MLP neurons of a small language model. Each row is named by its layer, matrix (gate and up: input weights; down: output weights) and neuron, and shows model dimensions 0-255. Each number is 500 + 40 x the weight over its row's rms, rounded and kept within 0 to 999. Numbers have three digits each. A neuron's up and down rows have the sign that makes its largest values positive.
After each neuron's rows, "fires in" lists the words (lower case) most often at its 100 highest values on Wikipedia text that the model never trained on. A number after a token or word is its count.

L3.gate476:435438468504494542508463553517552548530466571455497541584434436479477443556526516496453427457491528525513511572483522521425505535492447445431486466504463464494493514479542511503483470554503420557544482501459511528482449558497484510543511491485523546475525514467496446579496513514477537498492480538451467510453532432549528527569508478525560527532468577486527507475404446527473454567480466462574493454536470451516508455521474517537529515577510542584485441520488510483534527433475536480517484447518385497481471531488494551486416472583506541458482483548511485426455446481521484454528496452434467473496463530530456468473491455477523565551451456476501438521507465510438587535512510433501508532465539503515457516555596547572502498464480474471432496504440519487493455588447512
L3.up476:515501517455486478458468478479577535538456604461548548516460467432512507575482544470510459463441489488506511525451518447507537504529424456433500447521507429536465560516567485477486475534511440526580519544501502554498504534517476506511476484458513531468523499503486510514502486476502530496514476449484488548489556456465509557605482548581504487517411599496603546436450389502415438574513461481572490445524478461528513503481459545478518503500491518528445494498416469483493493432496473466516438502533392487504442491532516557474497470553499522503456520500533404455479444574518523489516509457456522452489490543535493449518512439488511548580468504521503426534560458469486492470503519515430560527481593489559477531529526582558489526515453528503472466513515551461476511513526501
L3.down476:491508557510534517502464435539499554458466474476474461498441484440499467574481490480444507519497492501478511603483474507443480513539449469423416492456558413520476552482547613469498492477461475456523476443485540463422462466463425514514526506559472526531513481542516540495512538516485486499473475513518453538480530414568459497478495555405517556460497570513546490527447501488465516565504548516505471496526476423523515455499511500414500470563512479550489424505498471547449472465515565526528457488529452501446468536486472529549505427525511461451475523530516586428509506534540536492468529445439517464496581501511477498510550515552512528576465561467543392556517529570494506543523482469536590515445518428499458451496499570510517511525474467535466452460471492483487453439408475
fires in: "which" 76, "what" 19, "who" 4

L3.gate688:470473468546454514508492378518447529453458490482482490490599427446474510404442511558491495537526527509522472543492497480494516449537464504556492487526488537501482483526428537523471542483542511474523521532514565526532547517554427527473494549523501485569482482472495495508515451497565532449513475449519469545502437462506533506481511431519527508469557500517456537468487467448440494516476429512459452592515476458512525549479433503422539466512486521494457488490477596512523465574543483561569507492472435465513489516513458465581500504488522404513490561489463446544466448510549563533517524576431473439499560458560507435503525533503432549522501529493471502555570529532494487460528543472399453464521494568513493455553496473547523430499462609501466439494452510478421470459509462
L3.up688:461497510560483556486522507482607472455478418456550527521572592442511539485464596513482496547481458531569530541563506477514519491495518540493475483455535488506509493521495462571472516481418481504506484481534477418474491453473497530558552455547612423530438464527511553467539505552528482470582550499507537497475491503581534474506479553548401496527504486502483457481506530542524515536436474480505528521501472497563487462538490440522472481457505489497488512570503508567482439514433504470499537497449451449443599519552435438460516488468508438508491494569473529586535494436481455487493552544526452485528557494492520520604471482428476542519492539441560485494529503556514496510503559409435528438479532500465518470491535486517592478511509578461479506489480560473534487532485495
L3.down688:453485446459522499499468467550466461412505431473516432481534568430520544455467502445428451521508533496501487517480467525490483498477532468548473495521535464500502502552524570543454524555463454528518516481520428464541460552506462574490436472541506515541501506554502462448488564536548497506571522506554453526525465572509452515505457545530443528516485478546420520451491516500524478534534375562502564484568446505500544531500481453505499471458538547479456546544510597449439537575468540483558527532530399448518516523548481431556558512472543433494540495529487430505497454473482483504525526528459468541550563424538479457508488525519462480416517490465495475552571452542478543442542514484484486490471557527411431492553499529528507466479480524509565426461509555544514468479475478
fires in: "two" 49, "three" 20, "third" 5, "second" 4, "juárez" 4, "four" 4

L3.gate975:508491499463465517439561500515515472506469462572426513549428532534482638434521524446492463550414532436533483475575459432496491502497534498450533461522471453511519483491424507520516565538556506543483483475530524514460503515561447506506478502531470513490568494479470554505500471468416507508526476572493488460485492472434491505497466543448537478472523487496458508446492520526543460564496561512557544476509509467556628439561539519542515539524483449519521552510446419527489485513507503492530440513490501484570449465521474511506436473476396476510467497458480467592530542483434504504486466485558455510412370490497507503496489475523461496409447467493508473567467519519473481517401458453456503485545514496451555522467497600536527468469502489495461442510519552528500492514543460
L3.up975:494497531537510519494434454507498464503502473541469491485467507498539554472554507513543502512499527507495433481503487526560531555567471498471533531509492451520521535507463541533514508461508594475469487513524481501518549470481432472570396505504484443488579486471525542497515462488509493552483436594538603438538522512467538424417584462489498530495544402550539477492510553515485532546551465472510471388482596534547478463522466513481493519507567491527493551478578497471505496499528479532446485497528464553520463497502505487499509488480458485505499601480490530503554419537492470453497448526522519507444504534495502542552535450465583469434433460486466490448464525474500497493489475496559612523499514517469480608528551488494571457650478536504532443543547538490518509479480420
L3.down975:535530540445517509456505482509397484519491456479532414471540506566493509532566502467499488538453505486532500525510489457515490497529488514444462532439455505562489464540515468539448501478590483450501488540453468472425498404455544425496587543554523505432560532574442476528492496524449489489535464553466511509569454461445459456505472512423462433497485370504557514516446530550424532517519513463485602519464514443440511551496448487475511562444559517461453468503559545552497535502459487601514488469496521560493473478492505483571464465569501503437520499596508491541446441492456569452506545499459547524481469484477490542499499492435500496452515505510475539526509441467581479491523493567457442487471501512476514468541467493530500477488491464519535541475499416564511500534541542
fires in: "21" 39, "22" 23, "23" 5

L5.gate24:499531481516603486472549537466537506469458508452504559526463520500468488522466470479551521543494489536508543518484469499488496498470486461546496545446500506502538386520545496606478492505513471438504509459563522418507473451421579463497491429527455569432537461471554441497477565525477524510512495488499450526532514462507460474440545504461456580545477474465522477515533525480459434488519493570515565438485549554435475570472461466540488509552402455515500520546457506525468490530588420495484502481466500497572497486501502475505511499465471394490492468451452491542467532504453495470519504473541490430483477528502519444443500427465504513478468490549537515524544442500448503572517481521631491499424458458478536603507460484431472529460558543517524513545497455499471529425459438
L5.up24:466438482429542479516552511474461525553555499459536506485406530466470552575503410529482467609561482552565508477506473535481476487467513435458516556533475541517512446505453566499486478497547509421520511500460433387491479469497564466527453492518525517508544499444438547519540487561511440480539518577555533473583593469544526557500529553563495538530473488446500493543526478478507443514508538520492501486520522517507539507413467522521526472510504523480525525474523495553424495539546459552477516528474476427476469499477551446439526479413453469547537470492417556501466570532448471496545473550475508551529526532544548466462499485477465482484494427506475482474518555530507561573433442440514511462383465491541518497531525496492506526539548544532529456566494490563503517501502481
L5.down24:497505538516459516483536544446543510516514477563472482492466469488482547590518457474534504501514491456480512459470456500467449436574547481438584470532524522543492536514525530555476436484527560442479589440537539493497469516439543504535514427501551474477520449549494555522458554430505535458538465503511447483577599544511474536464523528466456559459511497544529457487490440530483509493561501441507514571478576456525532487488485508470539383479467548475552490535489548415471497509517430529562445413524537468557494521527434451558549453528500572431502440561449521501481515533502435450504523463451508437479465498494509514476465458451483459519486442464519548510440478517485450481494512476574543512446468475486497521480529530480413440490568524522478540492518442569536518433556524
fires in: "as" 19, "life" 18, "served" 14, "finished" 9, "role" 7, "term" 4

L3.gate556:576495536523482574471532479488534479497480466497471497527578481500455491491479508432540416481537423486502537526488522524417546485450511523474476518561497394485506492554499440526528516558492460569597515491465506487471523527504491516545447501454528481528456437499545524536467516513487490488471509487530426497465419464564525543545496513529460484540477538589475543508506524496508551498548452527509497503517490499542520507471491477477554511515521514524488523532526503508505434532443521534551531511510455431522539554470547520513529510451523480594496480441503491464487566487582464520510534517506543502487560542476524505489477449538339581476473516533556496559616505491522595504535592508441490493492498543511529478522578521399466517443458475495404546390494451499465497498514555
L3.up556:477481475550510517481584495429514553534464522493571459465515480474540563482524483539436466570479513448588453520501535511545552486491565499531513487558524566496485459512460556519502519505455525548539504500524498515512497504513481506528509475529479523487459498553540440458554475496481498464503442560520514483545467496423432488509441534494496570533486535498501507490450487517498496457482505487483495556520522469555520580510559632434487483469515451400485422539503487545470548554463498509508417523507433454433613589540444526528518473501526497475551569558466441525533452507504484585498566485497501498515521453529584519508540561437530519575563541466527485497449552495480499467538510548498509441544462435493517479460474558472503501459480498534514472520489522569465560428518383
L3.down556:532475514506550452512504494421502492502544512546503477491542484398530420537490504518436496539537528417468528468531518469491498573524533476513529517491584458551548453496518488504439548532415552477474514477510466497616496531421483503545496520516443520477369568573500491448472499437477532495477531490517520467451506449478427491552505501525467489518455477540463455555542514440509518492503477486496505501552474445452473503506424561534448456464550535605476447511514550481509512576506513488519471488582512484493525560609584453597544494551480506449504564487480458469550458556434445479502517485530533468542475441515529471484539494492488482486520455568514498517499482452523456454495491423541518551502422460457519470538500450469454496457506491584522504488517516550512424487514489
fires in: "two" 38, "three" 13, "between" 11, "five" 5, "leaf" 5, "nation" 4

L11.gate296:488504506558487502463612498477431512513560487479513526444518472541465485472524552476464422489401414545515507532514467432459562518450560450504491466585545603547417545465447532542427519458487593486566501522479543516571436475481484532524440487524491556507517508489542516512501444502501533411487493509534431574540545467496480534490592412507502473495495447499471557468554531612477584523487484551456452469497452484497497466452503546501495523518481505535476497485538560515534608503462493519494560513449529442469526482496486511617495459490453486520479611546501465509508485511491458523543530505481514574435511467444536495469446499554494491528478492513535536488503532493544479539589543470493458474474508484452509538507472504438495493471504517546505490503490519455493468487460495
L11.up296:576571588545524566538471411426456471520440496550460484506567543511506576492489458453460499550497497461516482491449517461492544550555462470550508529502535483445513480477527497460490540502449515515450482482563488541454456448584487528522522542487535480530501418478502565574466504550550506493529471433468589479526524486554512509491545478489554530506554503573543539517496560449553486516483483501471548592552525554496552551465561518476524557463478503534482503541514520553421505522466560510511483542591530431489424508498483481488481403493471473457486519496469450453472560504448484535569509481524541467472435459483495455491523488512503521516467460499582383513487481476517511463563548503550459486456458480519472456489481583482573492585534534458459496504458465560542515471500486
L11.down296:581592551495468558511549548469402523534489536495478516561503489489590525505478552496503552468459552501440438527481475517454551483493545562551472596598459419494465547524565550524506486543519470480492482470472494469535566523468489502584566576497527474521447533465449544534451513431470518511458544519499549485536566557488496471556518522456516562533474550577485572502513498489552471477477511499564470449525481497485525526484500478565480504523499518461528540554530583480435533464460501496454521530549542498501486496560566494558513496505546505590516530475502508512529421451478534433459491429553564427495474521475522458545567564400567532540488533503468478494479507506477466433452490468425500527502508468505503502551492487460473487522442576516473523480508555499472469535492467
fires in: "two" 27, "three" 9, "four" 8, "fifth" 4, "five" 4

L4.gate620:515434459467557542513468468518463464521502541494580487537489500507459477544469510459375482541412508497441527480505546482474512533471417556491437474500482473449451462507538563461472487543499447519532474521440549442462504558562538477494531454468476514548386564543480501560426504458505479495527515508430550519478569434489471499499491463490549528475468569496549525493497528553459420492490522494497475470441537484474500473547432530517515485467530479529532541468461506581446480479495496528553392480502457495499483517522457532475415438467482497535510546505486473489505488466478560486483465453480474464421532533500472490409513475526598512583575434473488500487581456518504465474452451454513538469536502438514457494509433532493431500529425555468498514474518544558491518516482400
L4.up620:554479513517525544538461468468496512546542567543479483530412504461493450558438492434447445524458545494429507474559449561448512529513482456558455470517506455533466491512548525432531505580497463499517538515529547451551532543453477479549481491542459528505423529496524509575497452477464497518513520509552577567457568476481448536490514471528534552535521531536591474494523434523453478491542568529509501486487526480516518473569436542575484526502507544556493517505480380567440555505534473473512406503528424453550501473521539488506445518442436522487455562492472480498482473454484523468459399495477489528494467458444558457416537458524463505541465444525449473509548496536488490487453496443431586494456550491549487587571472541487512500493437520534503502463537506533506514493522475
L4.down620:518389503455540482515481486582524457468526513538506501526518447424498505537438488466544435562417487502463554475497451485557457494522450511501410387404601484507519506514519615478482516524504497529556445498454547452465465551472550442490537515506479527454480472449475492540502498492526500518454489534512508453521553525500482540567544518472472550508467543539524520452487468515567457453536449427485519575418565408542477481511409482579470519495562484476436514502485542567504501462488493500446489552477470485441526481483507471491461504427466480460453497513530498516497523471495563545453460476442506510455525527481552501470518450505510436481476470505478464488508554529520603590456464424549496495511543498491510461524451550501487532513508536503469492414498477561481497516429471
fires in: "it" 35, "this" 33, "what" 19, "which" 6

L3.gate827:491500499523468562465485477595552495430385498554481494513499513540452492470467457504531470481475490481464538546449527509501477432490512593442506514542486462549410417537483453551543500520439535474503489485480458500536417488430485482495483463451591583534492523474524472455457556502569457579506466567451559550546443411487534483555534501546405513453476586524515487515529486476454547483555533510588471457544504512489533507412475487496498502500583453481529490494523529505538512557475472477535424514476564518546470476540512533478507527507504475529489491429514454510512499499499513555499453518448440528452446459497498461487453510508493570557516511490502538531560427501451505549530549482512491427489491514456514502557450450526463550461537501477556532495444465511426486467569437
L3.up827:518479487521514515472573496519427483538500495515391463461457469488551638504544512491548504466512463459481506456517553516483465456575511468461508524550479515495515535509473460429501450530524521509523472453522456513506555446494499528473524374502446529460500498556547482419532498461515478515482514510451477509505420565529570501458491527456447554485479469541597466516589553480432453536546501493412469513551519547464534503437465482552545488450556548497499516481540552501494521574556512497515496492500505510508418444432550520564481480544447491557525477480540515524516454474506531471494530571463435533495504522457485403543495501469511461532517599459485547509447500522468484486486507454516460519526502554493498512591534424470529503507565583504600465536518494525520492500558549
L3.down827:480453569462463514413490522508467460511466566523473519457566504544504440493493473508483477519498485503508505461363470444507433524482493499404484517538436446559485440566465562499503436543470552541524540469497532492512458530455497452499438502521508555468445522468521455491580524488480485559455459513491527462533495509495563508462575466525410520490522564514590468461518513457405456504515530490551501457455474476566448526501487503439464477494492490523429472438573496487472543567541446504495478456435582420546453543474449611547540465470522490490552485534423529473540484455523459483534485537507528552510482470438564435504530476573472516475508510467531535537524452454548508464509473468512491460533495491466487569548471479506462575490568527497542494481513557472485491526546470
fires in: "served" 18, "service" 12, "to" 10, "position" 7, "role" 6, "serving" 4